Weights of a small GPT-style language model, trained from scratch on English Wikipedia: attention and MLP in parallel, 1389M tokens.
MLP neurons of a small language model. Each row is named by its layer, matrix (up: input weights) and neuron, and shows model dimensions 80-271. Each number is 500 + 50 x the weight over its row's rms, rounded and kept within 0 to 999. Numbers have three digits each.
Before each neuron's rows, "fires on" lists the tokens most often at its 100 highest values on Wikipedia text that the model never trained on. A number after a token or word is its count.

fires on: "f" 14, "er" 11, "st" 8, "ter" 8, "ri" 5, "re" 4
L3.up1005:433503463487484503498492514448513544430448477549464523491553543574540476444518500647505473428482597484518469543443617538446537491474586476608512404465527534488503518534515423422563436442385498467508488498620461471458505616546586476534535522453462458486493470536568471551478547446487581436507650455537507482410527497569399454574449475488486473511495478493505504463485443469533591525476586478539481549499497555440511512457437536537479436471551480521571586481423379570481478569480464543491499463543480445518522524569549433491453563446469488446548493487483461547512495526533516659

fires on: " " 45, "re" 15, "l" 8, "o" 5, " which" 4
L3.up640:464510441537438462487526586429518477442526571540451512456432517514440398451531469475542536509540486492493468527486580504488493490496455500470479566527532448517525420446481534481531542434486546472473570580550569533534459486497499497518508537499475496474550472537543561640528498484505523482498500415401443513542447462509578469530463442558567396542497528537519506548532574547521559439459494489452552431592413548555506540451474432475480640490565521479393509529486469546563462512483542497471449484539571502388523516489461463548534559513391496428502522590473394526504482415576393528

fires on: "," 24, "s" 8, "il" 8, "art" 6, "ul" 6
L3.up511:524486431516506437579517379616620549432530421584555546539465554505553530509528580446448486473526538487500472446420514481360488507396468590509505490360543487480505541468519397430505520477561607504478547479534414557521567480427513463481540490591438592485502477519440480558503463545529519371467478515500498598418437563499455456540490451445556516536535453463415499558561523556572545504527492574556489526587552404507569432459528532507528536504445560563527459434522479454376473503533384467457540496522457497488432531460561525519526447481436521533485518472448470478444521506488523495

fires on: "ut" 14, "ional" 9, "ob" 9, "ong" 7, "ed" 6, " York" 6
L3.up946:533489459446639552404455557469422510432364459507500546487493457441388496511458548504529464413489491535549479506506504557487504456516447434449470638460482532499448503488515600566443489411363480479498483513477529539485568471562465491527490498507512523545426503496464446508482450511563532522518432627543525424497543543496501482568435473377477541538454476520566458577486538481520463468427464487444500470491438513572468453527451479477423562547543574503575440531451555523453505626467526475412478494532477443510546518440575525501607531495481515508494557523521497486490424476585585469

fires on: ".\n\n" 48, " of" 15, "|" 7, ".\"\n\n" 5, "." 5
L3.up1274:527608553446504471506463482503501507498550491552415512511396499430531418486541463520523507492447512560520538524477537518603489497470532482483575525537437551409545526563487475529505467444446442426544474466442523490481540467506388515606484479523512527472537595431479541584543561516467470520504465502493391521438470510531478447541464480570455572593485499469555580403493470417485558381465525499547545482537432626483532533509531479572502463520523503512512465493454514527554407517519485559423547431494503527553469589455522481415494446556476509523524434532499504561553578604484467547

fires on: " of" 29, "c" 13, "p" 12, ":" 7
L3.up744:476589523499477585476441526494431524426553530486422419469589503596490433542379506436538601485504459514523405485495516504595481507507506501591592497454502555435567529428525545499370435516429529466511468464553588481489617449488503525517544429536526519448433586553462460458559582528445498608527537452468531482595481509511459430518519517421487547460479553526515567503592445520488546475498447504440412400403465520573614450486430513534522545442542497442541465460602493509576582529404496509460458491535506444427538427511508478503447492474533596524584538523504558484509411464537541482

fires on: " |" 25, "ad" 10, "o" 6, "ot" 5, "er" 5
L3.up620:586494512493582448506595480444517554549611475469502566455459456413431460537493521521471439511496525488450514481498527471467506564604626466607505446517501540517463471472550518510468487486619470422482448500476555432513492481585449423525497460550550466540560567554461564430402385523528541542462537434507544577515482520512535549561487374521511488467480442554531519548465460447566501495500515526421526494495511539517401502513396510453483454554443432478543520468414551491476474460459478603469518442528468499513491547515467494500535494406507484455512627538571463477473494471548525493

fires on: "ik" 15, " iss" 10, "as" 8, "qu" 8, "ject" 5, "p" 5
L3.up1687:426521536443506513560527496514505461575551481598540519455492588532463554453369466449430531529411511450526502519468492608458498479599485477531511391520527471573482511564467446489530483573497609399469551521528455517417522502563505517500509436520404498598494438565511433508536466562506518506434467534489622478492503617569418340441430392495491542391491516541534424432517556559515572472482445528476423518577597486485487484504523505354523468428592529573524567464503468490488509502512475529506499480482570473411425473471480513488531450546426466453478463424493517582508488557539456464

fires on: "ro" 33, "o" 11, "ra" 7, "b" 6, "ans" 6, "er" 5
L3.up1683:494448481594586489497537448464460467461493406561476608453523497524625433477507506477556502454569532597518442528532455460527516501376481479463493467567518571609521479482526490536505580487459450469502550455432470450575576492482544482491398446530485450537536567518481540509532489403420592515399482497450488549567411420496493504542484401553524481483539541420426455542444437451506533374417531480409551436516504511400443469537489514473467524426472518519601580503587415465463513469472382540525547506435499540539452399563538468466516500502553600564345555523522503466540444468460478517

fires on: "g" 20, "ed" 8, "es" 8, "ik" 7, "s" 7, "z" 4
L3.up615:585478512561565443554510556529541492559519475562559531492565551521498505491528525483505446338401551462447500570528554546464477583569500483446482531417527563454413502509484496532469530483455485445535557574517561515484479425391558491498441463540500490592568473503553473508426416552491572525465490541446394430478550456485432494535430482512433438506529499527560503396540571429472535480448571511464542481505533567535489578447581536535483484514456432489497463445550523508495523578498510481592457571603527454554461444400508506546536474482550424500502626491473508469516530430500515498

fires on: "b" 20, " Cl" 15, " to" 12, " of" 10, "f" 6
L3.up388:494564524536489475594484598533533482420538460564466511511463503530487490457479521422402497515514459457470495469492412486533497538501490510555447526525489464528569450497528534538495531457452433455526468503511520518542535503502431523538497496572524558464391521482522431518473507446432560423548410503500463546507540527477567520527563505538568457517464539525378527530506479465525561490463602459638528562437396513444417539446434492511665525522511503396482490505477422522649421539493533459446585482504520510534483465487536589546392488493456484567623486570410461443471548460504517462

fires on: "er" 14, " of" 13, "re" 8, "t" 7, "and" 6, "d" 6
L3.up322:409535468517532506526426482557531461508483575511467529561471479512510554482384614469548528450550478518526503496479531560510414403554567490504461450490531544498491448460505634439478526535481456455476561449432537455530511551470501463579465412369506512527480526508553481544447414496413557503590650485420550583494456467535450493574481548506452434507505479490546492580433516487457472530503495667579487457497511594506439552513517506479508599637519477543532499524388444575543494554484498586481527532400645398578491495537564465577506567619509538444447560526554466538530535522568414548

fires on: ".\n\n" 34, "|" 26, "." 13, " of" 7
L3.up1310:474499503550539607465487467511485524478455524491495503479463452576524439495542440532570483485472497531590451536479587506520562579535487560544528486496596484470571515467420493483505418587483459484506421495538524408466437474535472451583566477535425520527598443552497410520461508390522452559490540537466530385455517500550534545442472558563491530525470424489528607564447405472499556400455458437503585442558558451626513532485528564458485512459564488435488541477498468489463507477517469386433493527562448605442499449463668618519494422516518509584547408508562570487603480511384490464

fires on: "et" 17, "g" 13, "ian" 11, "ist" 8, "in" 7, "line" 6
L3.up771:590468512521576499554415506454509502576539544498478432539481436569488408490499470538475569540461410556514427553446460417509537532561454479574455545463490511475519494520555496435529478543506575563497544432500553479543540459473468482475560449457497449477521417521527489424456493566516524579430555513545441473592471485484441631492547467483491563617507466417580533511415445501434482515431431509576518528401540418403466465498498476529499610514484499542495551484603524496545486590498474545527466491515449556488445451564477504525505524476494449464561505583425407535621430510517551561

fires on: " ;" 33, "ia" 16, "al" 11, "ER" 9
L3.up1073:502543519521456493528465546476558472498564494566458469514478485580468520483517552527337575603542400492550531500465603560516439573504598499463457421540461486551416495467480497460433548460556612449484433445495486527479487496456545484517494475493592405543512459494496461504470603597514530417497489517595462503542496484529510488493491517504579519465516549539488454521441574482504479489497439523351566474505436543393503615519440501497431516578522452453452551405538468484559402507530440530499482400545623412525565487418529495545475584485541432468404549585537443522544489534549386483

fires on: " |" 57, "ov" 5, "he" 5
L3.up935:462408485556529501400489464492505542524478511483475488454502438513457429473562493457534502490447466533503535527516426500506538576463649482573448559502532572547501552391464563535492613496444471521439412552517536485530409521582465559563440512455482431477472492445420504460446571544537479461554459578514444514512505624457599506498483491570457507544450521471470492517493587548408465436457478455459457498388528437506502508487494460659445438467543543532489557478552564527426522517577454467540609491492478566467436470456517492492556482477534519555505511549412487586492605554542560521

fires on: " |" 36, "h" 12, "and" 6, " York" 6, "eter" 4
L3.up1026:533548503468453541459478600486510503467556541453450417476512418509613477472513522539500474435518513511458539582571508394499512508552452526487603508540489528463521450512604525497511481457385527544451524414504530525546477524472609439636577419499601464469553477511547523526533453490499427473391619458577456349513546504479458600443502524480413480502566582458479432549453514519453471568563317439385547501454506544442577530503631526401501601410380524535449399497556484472468584468438509556574480564431511501503503547484474514465524471536498483541470459464493499461378503445521549465

fires on: "el" 17, "in" 13, "ad" 12, "air" 12, "an" 7, "her" 5
L3.up371:550566470560469621530584382508511506499418475494380536470520552535459512495480575481527467484425428509509443551456535402445473504460476491539497430450546541502479575468470458474558513548490486372439467553549485487479464547524562519480440499506511484520531513556550489492555596525499485481462459476457427528531536394425422488443544490503548497465489521577515457498498539549540526517483486468467454555523565543504480497449554466579477513421477495489516491534595513484594480489507402442519520384506578628621504477518529440429521504514507480488528577462563527558558433560553503461

fires on: "ron" 11, "it" 10, " ne" 9, "ra" 8, "gan" 7, "|" 7
L3.up999:485500502462526501421454528442478519569441470554540477517520454514459582547540426436635528543426436470406451476431629493573449478513359555469453496569440564557485524443504468537467432573560577534384578457496511502465553543563503536478522505462586536460517436554485482458547597473503624451608544470530469533482491480536547426555591531458574463571484499490519518489545419496458598438524421550446508491545547545471495488469603546461536472497411603505391476525543407537491431443475574522546423483501518559467562478510499453450544476560498528467500527467571528519499421490484512503

fires on: "m" 15, "in" 12, "ov" 7, "a" 6, "od" 6, "en" 5
L3.up1282:534511495484473533502431442519548451386553527512411531458514455523483491494554421526585447569521490499514514431535577498406539535472561500509494460487564471484528411497440487508467513527533446562533592520586503496504620612401492466434513555481532544538462520565448476550489493494437526483503514581542450513478590480535494539576550592526470500490574440543452553501461464377467538463450556444536374540416512575536501546505453459553409460499452479457425504490521544499491547423479490527508472567468450464529574441559483501465430470601483528430557452576501462382560435468472482480

fires on: "." 39, " (" 10, "ud" 9, "rom" 6, "ad" 4
L3.up89:501485427522457476548504403582590439459474506491497476498524450422452616447445489450540502548519515402430502455451497551475442461437515512474502510517439474537507554388459441456465417492459585483502474419468518480513497499505490459463473459490505485517524537478512468545477467445542497439525470478557512515567493475557473584530460507566506486661538495522570484442513433407455484468537481517434495507486500456431584519510556488463462534457524417476369441526480403517491522548533453405616486470536544532492491585482504464414551537563586451447633555463472528456534503528487533537

fires on: "d" 20, "o" 14, "ing" 8, "r" 7, "re" 6, " as" 5
L3.up777:509517425502462500479548583491598581563566514517396580494406436566457492515507489542465467497439498576499555497497447560474493529438540567417540517478538470481524434467496506496536498454546452415545534522445509488497463361494487465443405545497403423433476434515472478479509554482581440521417480515542463499532526570455425513580486502509575477515507490559502437469498520524449573457507505594648522424544490474540454445466491525487515505526407534565479464482523503587579524524533451599520498495533486522354547477497548527491521442526434524481478526523462397467457427490589462475

fires on: " |" 75, " and" 8
L3.up367:513519542445485521535542449558414579506483505576444409498522539479498450495499578503514478497438464541520514507461514568546469523551456483518562552485472518519472442502539442496441523549469389514579560386564456498476464440682488570465591343522448529485468472450484508512462462467486488471396463494501533538530459415492442518468568495589456515463578486409521474547503447548488554534544434419517565541433538515431473580473417603555569456499477451516540543442544458453501527560529541388438515418406611416547479484502486560517554475471512398351421471406656475538550412494489456500

fires on: "=" 18, "et" 10, "es" 7, "On" 6, " On" 6, "art" 4
L3.up1657:541455465512454423400496538360493521492588395440505457457514394440439554449466524477508496415470563561480510407493490479532554501614523502471515567551491498514510429590555448423422555540544459536580514414460552528537489373533544436516503542533499527465509520569533605431517480396549483492446538453429486569453517534564530473490507446530439531517525431558467469495459419405594539402587523440543401547577454509560506515537501529568430545528457487484487475447511535492462511459441548492590564426514441491481571451571579536588485551525504491489565528528545519508529498530560450408

fires on: "on" 12, "y" 12, "all" 8, "d" 7, "ival" 6, "as" 6
L3.up1729:443530538591529433531559501511457443459579419515485482565484576527584524543473504524515479557540392500515499545543456469496472479536538576520521568516467533505527544547514565439535493498494491498541461439467443540547485468481484479525493578473488568501524452479513599523593436433474579457550481411449490513461472506545461526502525489449463551494457590447323541510407538588476599601486526557531456500436508516431575429502520497525497468565461466525405521487496498458463549470566432511414555465472566501579522390506394483559483573446521450488494472472484529423524488511508601543

fires on: " |" 95
L3.up1429:561624487455487437496506474472482539486424534436570402470477530443592500522484524384485481516524473457473495562538495525595502522531411513536460504599520489519599439481578472483495524512507444444476524485512509498488478405590492519588520503396498549562573466504564526520497442489526398465456477522554456534548496461409527637518538475540525470516508498494521495489431414549522538421550511472444479448542457601543414487533480472510513518413499516461435576437503460551483544510529560456472533481459572501569540455553493425564549536517471469481477475490450508415427412553533529548

fires on: "–" 21, "b" 10, "l" 9, "ill" 8, "SA" 6
L3.up1481:477483539525534553522587549417492447462479541496478492523513521451589599422487509581454527487528432408532364491468531502481566545449464581529474453451539570459488556403546581419516472490496552515498548427545579635478551555358482528552548452523443547438389454601496492520468536409475539377473588545466458548483525499533483568435511503571519575531479494538442386504514405455493556563534475460470500435475536538395558505544469500500544462362550554442503499495535542427540452594466612470589572453442474505503438494508509491477543560543483560487486534509536533516517510588585476458

fires on: " |" 29, "1" 13, "96" 7, "39" 5, " -" 4, " –" 4
L3.up327:551503491516476466488464532497441540521607580526561583452459513571508475445634519519499405534454554458497435512434592485493428584520460474445503439642514551478453486419485504427478493515437535450498478546438560587519452489403526554582515419428572482431604527461493461463441519491524549522543551408513488537518507478444404555578524507464518563495472402478520577536563527549552528627388492488490454489523482527491448462474576492526465535468469495430496491576481561528493625505560536526526631495541501435464517576518541473522483521465531497556494491592474485463548467533549507546

fires on: "sh" 26, "h" 13, "v" 13, "le" 7, " of" 4, "artment" 4
L3.up250:520493538534423416563553452548527479595554470528527466534561550466519382400529541447555518508567382511523508485527546451543431482506501470530484577494516518471527466494459560475542429574456507477613453563449480432474498457505492501573592554439510492430531448439447469432455444488486501536549381489513482508504462516424502433591529600469479471497502544582524551472562528428507550542544414467547553582475446489458564477577574411544517515508467478477533445590476494551449551563615619549521523404485559601498431458462530449405513512572491520524549423506505484464611504450546452573

fires on: "as" 16, "ov" 10, "ir" 7, "av" 7, "men" 6, "et" 5
L3.up399:461537463428488588473565512494471510475538471434549483523609415546408511533408467503485525599548488539435463491621437504462482533527614584491449519505478500485530392406503466429551423489526581448442494488505511535516565507513558496582561516464554619512533439523424519448537542479486500497431540445421414553516527574507462556498512421450460528535511488554567437530465536426501528509528505563518575500609530414498521471376552494485466547477525545494390431388492504476495519579549462453540549538542424435497515507500498540533447549506458490555561498452454503428433429400561548547

fires on: "al" 13, "c" 11, "i" 11, "ter" 10, "r" 10
L3.up1468:480581448364478612473474396556452425554504524390524577529499528478507460571575403527503425484517530468541542511581529418401558483447509399521462461464547412466478493414578464487534484550470515495456499440455511505545511529486461493516475516545482442555549577572501527520431468501384575494555491522505480520555548512601443550517534607563533444544476481518492454510566532574433502524497516512461501531518590457513506461522502465514472443523423475530481604462568514469605491576453490564565499464537555478510418480447489429572445532483489448404519452500436503460486523456468522553

fires on: "ut" 11, "ac" 11, " as" 9, "C" 8, "T" 7, "ak" 6
L3.up1781:448577530431570509551439479514516590553485554488473461406577542385451509458414433518580510537503541541606449553472514513561593496483461469570439453533592473520520544468454606575490494462596494525437432532487540456568598564479483508505494485456535507543559574483565459487455494463549387507511515500433510455513447507448518497535464510504514424508555579492511549471505524574461480485445529527557470502453576562477578548579546537546557539591526492467420499469475441521475428461412528485546496469470512470451424407493542490512506499550553472511486474451569465467486529540480494460

fires on: "ra" 15, "er" 14, "o" 9, "id" 8, "ic" 5, "ico" 4
L3.up566:477555449508547480486518484444473506511542506537514563491542456494548513520427464506439531501476533466583532521580536463450541474549430426517471401478511560483519552575393459485540485467552448513548569464483514448522437524466427433491518495546541480518515494510472552471568580587451545526448537532561431481545533516561551427577490449437547481509406497577438469458507522541552440513440495375389505541567407403550573486431546458507474500575559406465561465507416480410540494450592481510450547385558483455459526496496504457476415532409520609580535595488545384598390462453502360548

fires on: "all" 15, " |" 15, "in" 9, "on" 6, "th" 5, "-A" 5
L3.up1358:498567579485473553458633492467539596524441543511425472522500594361488495414510522418439556481506413467506530507510461552522426561561495433413524500539457475511486536589515438532588535449438437454507516571544527517496528508538502488520528490533425463508469391409496594581565495430478487497422583487401565494456562502443538445476598488414510480536512543541463423637503496447503589543495494459496430498453522555533524450472498485455521476507404481495564548460568470566500500485539578459581443539467611534498475444571433569491491467543518497379513504495425524428481391450473511525

fires on: "ou" 25, "b" 13, "o" 8, "and" 8, "ac" 5, "ge" 5
L3.up1232:468408440548520568478555460446436516529500514546556409552411447511539547489498527513389537476484466476541507587511490514488535463517405474535524464528411559474393521495422532522473494541485518526469453484526480541454593513500527502509428478536474610494486557523552460550525477436483461483452637527553505486535424475483471480488514594577513436488496581443498358479445425585473578471565425454444528504468574536535468424467539385482467509557567444528528494432570441473449551479352490453481501480526522460520374509501500435458538559546408525510491533560460510486482571539505448524

fires on: "as" 16, "s" 10, "ound" 9, "ad" 9, "an" 4, "age" 4
L3.up1688:604490527623519516472478486562575447538541401529450466512482467565493450500438522444489517500523479442533555547492527544438409594556513499459589476567462487432527477535527464486463418455400507441488448559494540556423528514519431443503527479517499542505593486462449470554426508541510458486470484536395431648438426512472497466378460520490471486573490540600491535539517503509514577492487530546496575479588514455570537457501487523473477542473513566619458492526554505396596605446506379539510454472560501397576523423498573429465544433442539526510506538456441519474479523461530526492

fires on: "." 19, "/s" 9, " and" 6, " in" 6, "res" 5, " km" 5
L3.up710:511501455588554545641500491423515559452519486510604484545519581595505634474488440496453496441519463504457511513452497523555576525462541567387505479513482517539485553490573531507590432542500454479667409432496522436509625508543443530476463583556497389477529520500471525510433570447482505434483513455408411505432443552510513476461463457437423505527522560472472463499413495465530460481509525405547569437402505571594491501475527409523508539406517454490423531509538484574497536553444633487487531503538540490514572477500536431507477409579424467515570513492455497446432461563460497483

fires on: "." 29, " and" 14, "ip" 8, "ent" 7
L3.up7:424464545604503475492478478483552525496576411510401468495573473515546481512492456517513459491499563458433454529484476406571491514554525593523493455448483484554464571509449532446542478512444422469567549432572570576495465533501492494490508550520453541463418527534472490511474532494518604547558557505502532526488541439439618504454398392445569496591533556424466461601497579457503481522458533544541490519561536435446557363534562496439479426478522507466416418563491617528441414572448446515509458424484534596570447469463584317530489512515469508455446533443414470418449455569452543531

fires on: "s" 16, "ard" 15, "ing" 13, "et" 13, "ar" 5, "art" 5
L3.up1405:466501542518500420507493388483439597509610543595518499558490589416501423460618500453495474494434464509544425488468564500544472494486562522554388574567500509434450527514520479487429456544576462421521517446518545632497511486473604415601537511570492549547442467569505502529531508452554495503516568491539478463495561572519503483528575392466484469438587480489415575553482398509533488516531475439443549438514480507467581484531465520366511508396554452404417521387534479496491547422487539405493549514530502479576483515433620520554496460467493537518498521479497573485537542506487503515

fires on: "," 61, "ob" 9
L3.up1295:516556474549538549590535449466490435582584512471503555452441542445588465527472537428412507465539443469554394523583359450598517536417465479511484487503506583439533686550539525527491603550452613526524504546546536518555437491567409496526487444498525525515504495494479449478496579455479442470482403533480397527547483496488497477455476539523566434580497392452497514493502488544457477489446479415513605489468478478471551538506493526474555465459546344495439521554404601414511467488522469526534547484565491480548574523411486583548498476534411428513535514515466498496609484460497577373

fires on: "p" 20, "ev" 8, "é" 8, "es" 6, "x" 5, "rop" 5
L3.up1526:532518348474563502504474494446485509409533513461429491521554399471468472444500544484502448501613511473467481526475354528461441585513520465511488512442419523515564446461511532508535528535507588508533460477550580481625515503546397535473529481397482511443553361512403457466458543373512464583523504524474456523528539491523552591528501493525426494403549457529498602388494636455521555540413504612490530483425433548579525422570482400486501512492499542482465529406454531556442475520518472524507460535501460432502432497456555545476482434412464506524478485489532516529586549532527491461

fires on: " in" 15, ":" 14, " and" 11, "=" 10, " for" 9, " of" 9
L3.up1164:491449498481563439522435531512607450573419468531486428532521532533532549521496450542477523513528573564515381567583509508574502514485440361489464491487524537463447451550506455485479483470477479445574468498513469420536415460463554513501547561383573522527488514574568560447450507505508536475470509493510499459543544579497397454568507530526413449507445543465499497571467509412511548526529530478504464473548487456387583387407517417542498509566492508427382607496546475405480468560516617452533432495528493504493487544412478485552473529496596509528462453461513371473555406504552461567

fires on: "is" 22, " for" 18, " of" 10, "X" 8, "o" 7
L3.up529:474574458495539401475511525506517484410418457447439487510569542551488538577504446384537460659445472551437398399460419525534505516419484443420498529522515409475481595600512497517462468453547451508525506510520472459423484482434447493549542519478487488514495570611546493483544542529370507511494530579463438494585518475512514508548537497473469439481557572450475447459540514578531534585443527561439477469455503427546387456503444470626504556560485578481489526557553494381498516573381467519448580511533450523510462580441415472472509486486497608567478475514553505482550543598470459492

fires on: "es" 16, " to" 13, " for" 10, " des" 6, " With" 6
L3.up683:521481455515579503475555579543583456482375537535501446588507398615444592497477422422528500468569542442483527460501486431459496490391479390485443397549481459416533541493540508487545533550437566482469475556529574513566519612536518472552494487483485403476613471556553553463447446530505477524514509529546470475569415507560547477449492474546432513449515491521496521564441502456518623457430443507462470457478510501551489425504502453548567501582521470415521450466525548468470493502509438396519554565506571487502510464485462514490441518496507509473478540601535517435473578481509449511

fires on: "ad" 21, "st" 13, "m" 11, "i" 7, "ory" 6
L3.up1324:505494561582436538498519487505545571479540507530500469486422545474531452496479495575525479550491394443409457531535506424519424502537507486386490455462380513484456530432523406555414537464514527467474521577542484478495602492613494557521488484537489453532472541508457531559547474431491516531615484466548475466461515487557582453410542622612416468514518457533477545522529549511422541483501483502523481600450495532476401563518484489491505508603429524473560486579412478570533399505490503435497428548435451428615515568540533588554493479430549508477439502536537436475573459489520518547

fires on: "." 69, ".\n\n" 16
L3.up474:503520456418498457451443493436575455505619435532547461469496530521515487626459549575338520475517527476564490430505494489503532557468529468430500425513465505488592420429605514517474546499526487448483593440541499584472507493528511395512471487483528482511531358475535502452463493612574505626516602502385494447496466409505425562440657376537575540533474504522411533511402441503466488455445483542506520490557507560582573474431561527472548442526576491500506447460375476464544534502419530504562482418472434511477511495522432482586505517499485499434506580463478500508520431489510496545

fires on: " |" 36, "," 27, "ens" 8, "=" 5, "um" 5
L3.up1260:639431439552497482514425484473520504459454529542500636513538530593458553413457540403546595482555483544528497589506618486480425579495596520442552540444450542469507386533547562484464576466454488554452526396470511597386547512475567499509488437506542552467533422572557471481525451460419559489490553505534408550495464459552555477477446495483517450525483451521415554526509447449436411493531488478498467518489481453485408556491564494469500577466490505493440373533535565514498523555532477460489576651511485540490575547468534578550487478542527468525514481520496545453499496518439519530

fires on: "ic" 22, "al" 18, "ec" 14, "ric" 8, "ran" 7, "ac" 6
L3.up78:403509501472469431562417553538521454453503502514532451563574443493620542526436577559488447473518485615445378518389525490542556587566445490544551445434493475546467443496516467518495428510538410543464453506474525511452457503424482461514494457504452481495500507600388518540554515506569563562468543455523446494442512510532574492502556500593501487582472541500548540486464479422535565444514431494500483521491457554545499526570546462504464502483493486487448425544539515559487530487525622387447436492559386505553524485602519477408599497583482560521552401463532496445480553459518539533

fires on: "v" 23, "id" 12, "c" 11, "al" 11, "ov" 5
L3.up1276:570440552395445599488430411504524512570607392483536475429441476588484403512509453490522518502507570564413420492459487378518410563539473472517470478468490432474637443502485371501431457587511560484427565500497560574492540511566499598451510570498410489548450505565480548486442575479486549534505517548548481554567508537570536480667527511566441448463441590466583434452454538467519490505577645455467474492504510516488440575529596476537537413464529469473488557553509486496517542510574440445526540517435551591496437526509498507506508564462534530403388454519492405473488449589512540510

fires on: "i" 34, "a" 9, "\n" 7, "k" 5
L3.up1490:523564490561504521564464523553533560464516464443459483537490633599504437591470471523485439437518493446463500490532545502471437571512518491448546558477474555509500640466504534464574558441500587511522512474547527490526517521522574458464472497447517530551451512429463460454496594464517489454427606539553547466413538452459554455576541594552546610514529554589495486488487456495452499496423450520501543445459485461481463512486480409497488531447498503471502555463482475515371559619524543526425533457473492547481529520481490535509478447428500453389450489460475509507478494544414521520

fires on: " as" 34, "ag" 8, "op" 7, " were" 7, "ent" 6
L3.up743:529513611616440460520538520458546589580497501510401517505564508553474414574406546516472432394477568520544479439477551584518503523473465517559500526422503587476527490526508447523560490576491526419475562424502533512532516359418532541488427518556418495475540488568484494480441536504543403454507450489476461482431518541548498447550550561476523413537482487533501451498563529485526528472487492462547450422466529462501549419503402496547461462533573503556606389486473517518494453485515549436539433467506507444383497467517481529561492547538506405489567558543533506487500484537463481533

fires on: " and" 19, "," 17, "ing" 13, "it" 8
L3.up1457:526438431457511435562374435469523489496425442462423553548502505534465422532554466470510497560508479530596428516459476612395459511487505533422535453492500508550466433467462537473489551443439538535526578493455506460483486585519590483546496435515539448439501481542403502572437461432510480505491531478565559466465528484532456508495518518603577625472538563546388564504531514469431457448487531469536509576487489548461531531556474519458462480557481459531424519491506474476528570517533535521469442596479553488602528570475447486578502583535486482468491450471455491495550541551571392560

fires on: "|" 33, "." 19, " household" 5, "*" 5, "=" 5
L3.up1502:468541556508471488451529544435400457435473502466464489503481491538454579496456491535545373561398490490497525440467500411525493532548492488514477512412592427536532557499468525509520477486529458467501551513546379531465579521503409445506514478513528489494572511444421523453428521517449574469497506449500540527519417462476598563552541571377543532608504475561501553494435449397453489458437439493532591473568459573596561560495496522427636540501442510486479541488477556485529506594497546490482539504481501495525463488480548498467590555454547494535518494480516443524599484494506403517

fires on: " to" 31, " on" 11, "il" 9, "pl" 6, "old" 6
L3.up799:562472447541527531511487464477611546496475486572460498473471485515521619464476481500467485470502475563509462394468513540452474461565470535485466424456484525499579501461589446514393447443506515500492538418532504517541544411548578564534526620541594440541520489446329546551425550505488449420492474496475523457463491552483558356518492526602508561499501510482518430533510465512516469495442571482490536497467508444531493567500475552448502518546534568518494497514518419521553460506470451485432394485497522379445580467430523516540461422594478447415466536496532535573457548536452427471

fires on: " |" 44, "," 12, " railway" 8
L3.up876:588415385434520488582486564603531533464549503592474496473416447457487497530467509483525469498591506452403466556502580510553469558506467485504535499518442505552497556448560540528469556500407522526605527464423546484466465611547547550563501380379530510490492531591500450548544502438478500487498549512497492528507511482571488544502526487470560589572493427345444470538527509529466466585541583504721481545461544567444450567495491466471478581443487506450484460579474500485514448516415558587580506496524514496541470471527465500465517501483449511531577444534423499496597481513569508471

fires on: "u" 30, "a" 16, "i" 15, "ko" 8, "es" 6, "ah" 5
L3.up882:512535548490487443551571546444505596477525429566470589463497534532467420546613535419514453509468544519459435570560516522606596489500522468477579477526551576494504421424416535522468473411418560596580547604416567438466513468458643439473440573611485613497553527450512419516514448537462473451502608524448465534438537487548557555487506485497519503534463483588500504512571411471464408548514557523505452571427388462473551487479463492486528401516502450463462443517494493546440544497548525552471492510427533520473454474464586491487523497450494545443577451524499408492541458571490547445

fires on: "." 15, " of" 14, " married" 9, "X" 8, " to" 6
L3.up990:498478546476527484461577510558568452484540473495419507452459442430552494482594383503515515537517537480513513508562469470458428522462460539535553541533525570533527487431456499510529526544432416489551509442407480616466426547454495533573465386515500420515530526517435524477457470415445406509473509518529497445514475405449506438505496423576500474484590475528402505504527595476475511480478485430509488483510510529498421448465519541429504497447454521484489542428520460376527535511530438437529581423550524456532576491458512609564476467488535494540539553528590565422480550559454434448

fires on: "v" 26, " of" 15, " inv" 8, "onom" 7, "ton" 7, " Des" 6
L3.up1565:460505501527538547576466550442545510547488523646485595557498539571417493531440477516523461493497532504604480381505552465522584405564541402492496514380500403561475633490455570505442374589574463511474559545501495543439520453531560552445541575568534448494492419518379431456407574546527598535492513493472533477496403535392535453519475555509502514508509449542522552464558456489515583487557560471530553520462407502503492477456566492477507559543483456510521449580512486465476485540553548478469503586530570486489475504493487558444511484490406583455444476506552424451444530383528512565

fires on: "i" 24, " he" 16, "l" 5, "om" 5, "u" 5
L3.up611:545439515513388465569487543392452492537426509483484444404439514507553548555480505507555544398611430381461493534530541563445499492608509635452468499471504475479445532486471550457543481554450476431559597461529454475554516451528451516587497500514481540508513595490537569480461507499487456533530413531569562468471443521491491599369542481489411492508484469449477509391447475533543438432535487506484484510476500439544514406511408512507560559557570525433404482450370533523437585459536574514573407438532412540538569547516566574448533557396428495472525500529524477497539585415546563528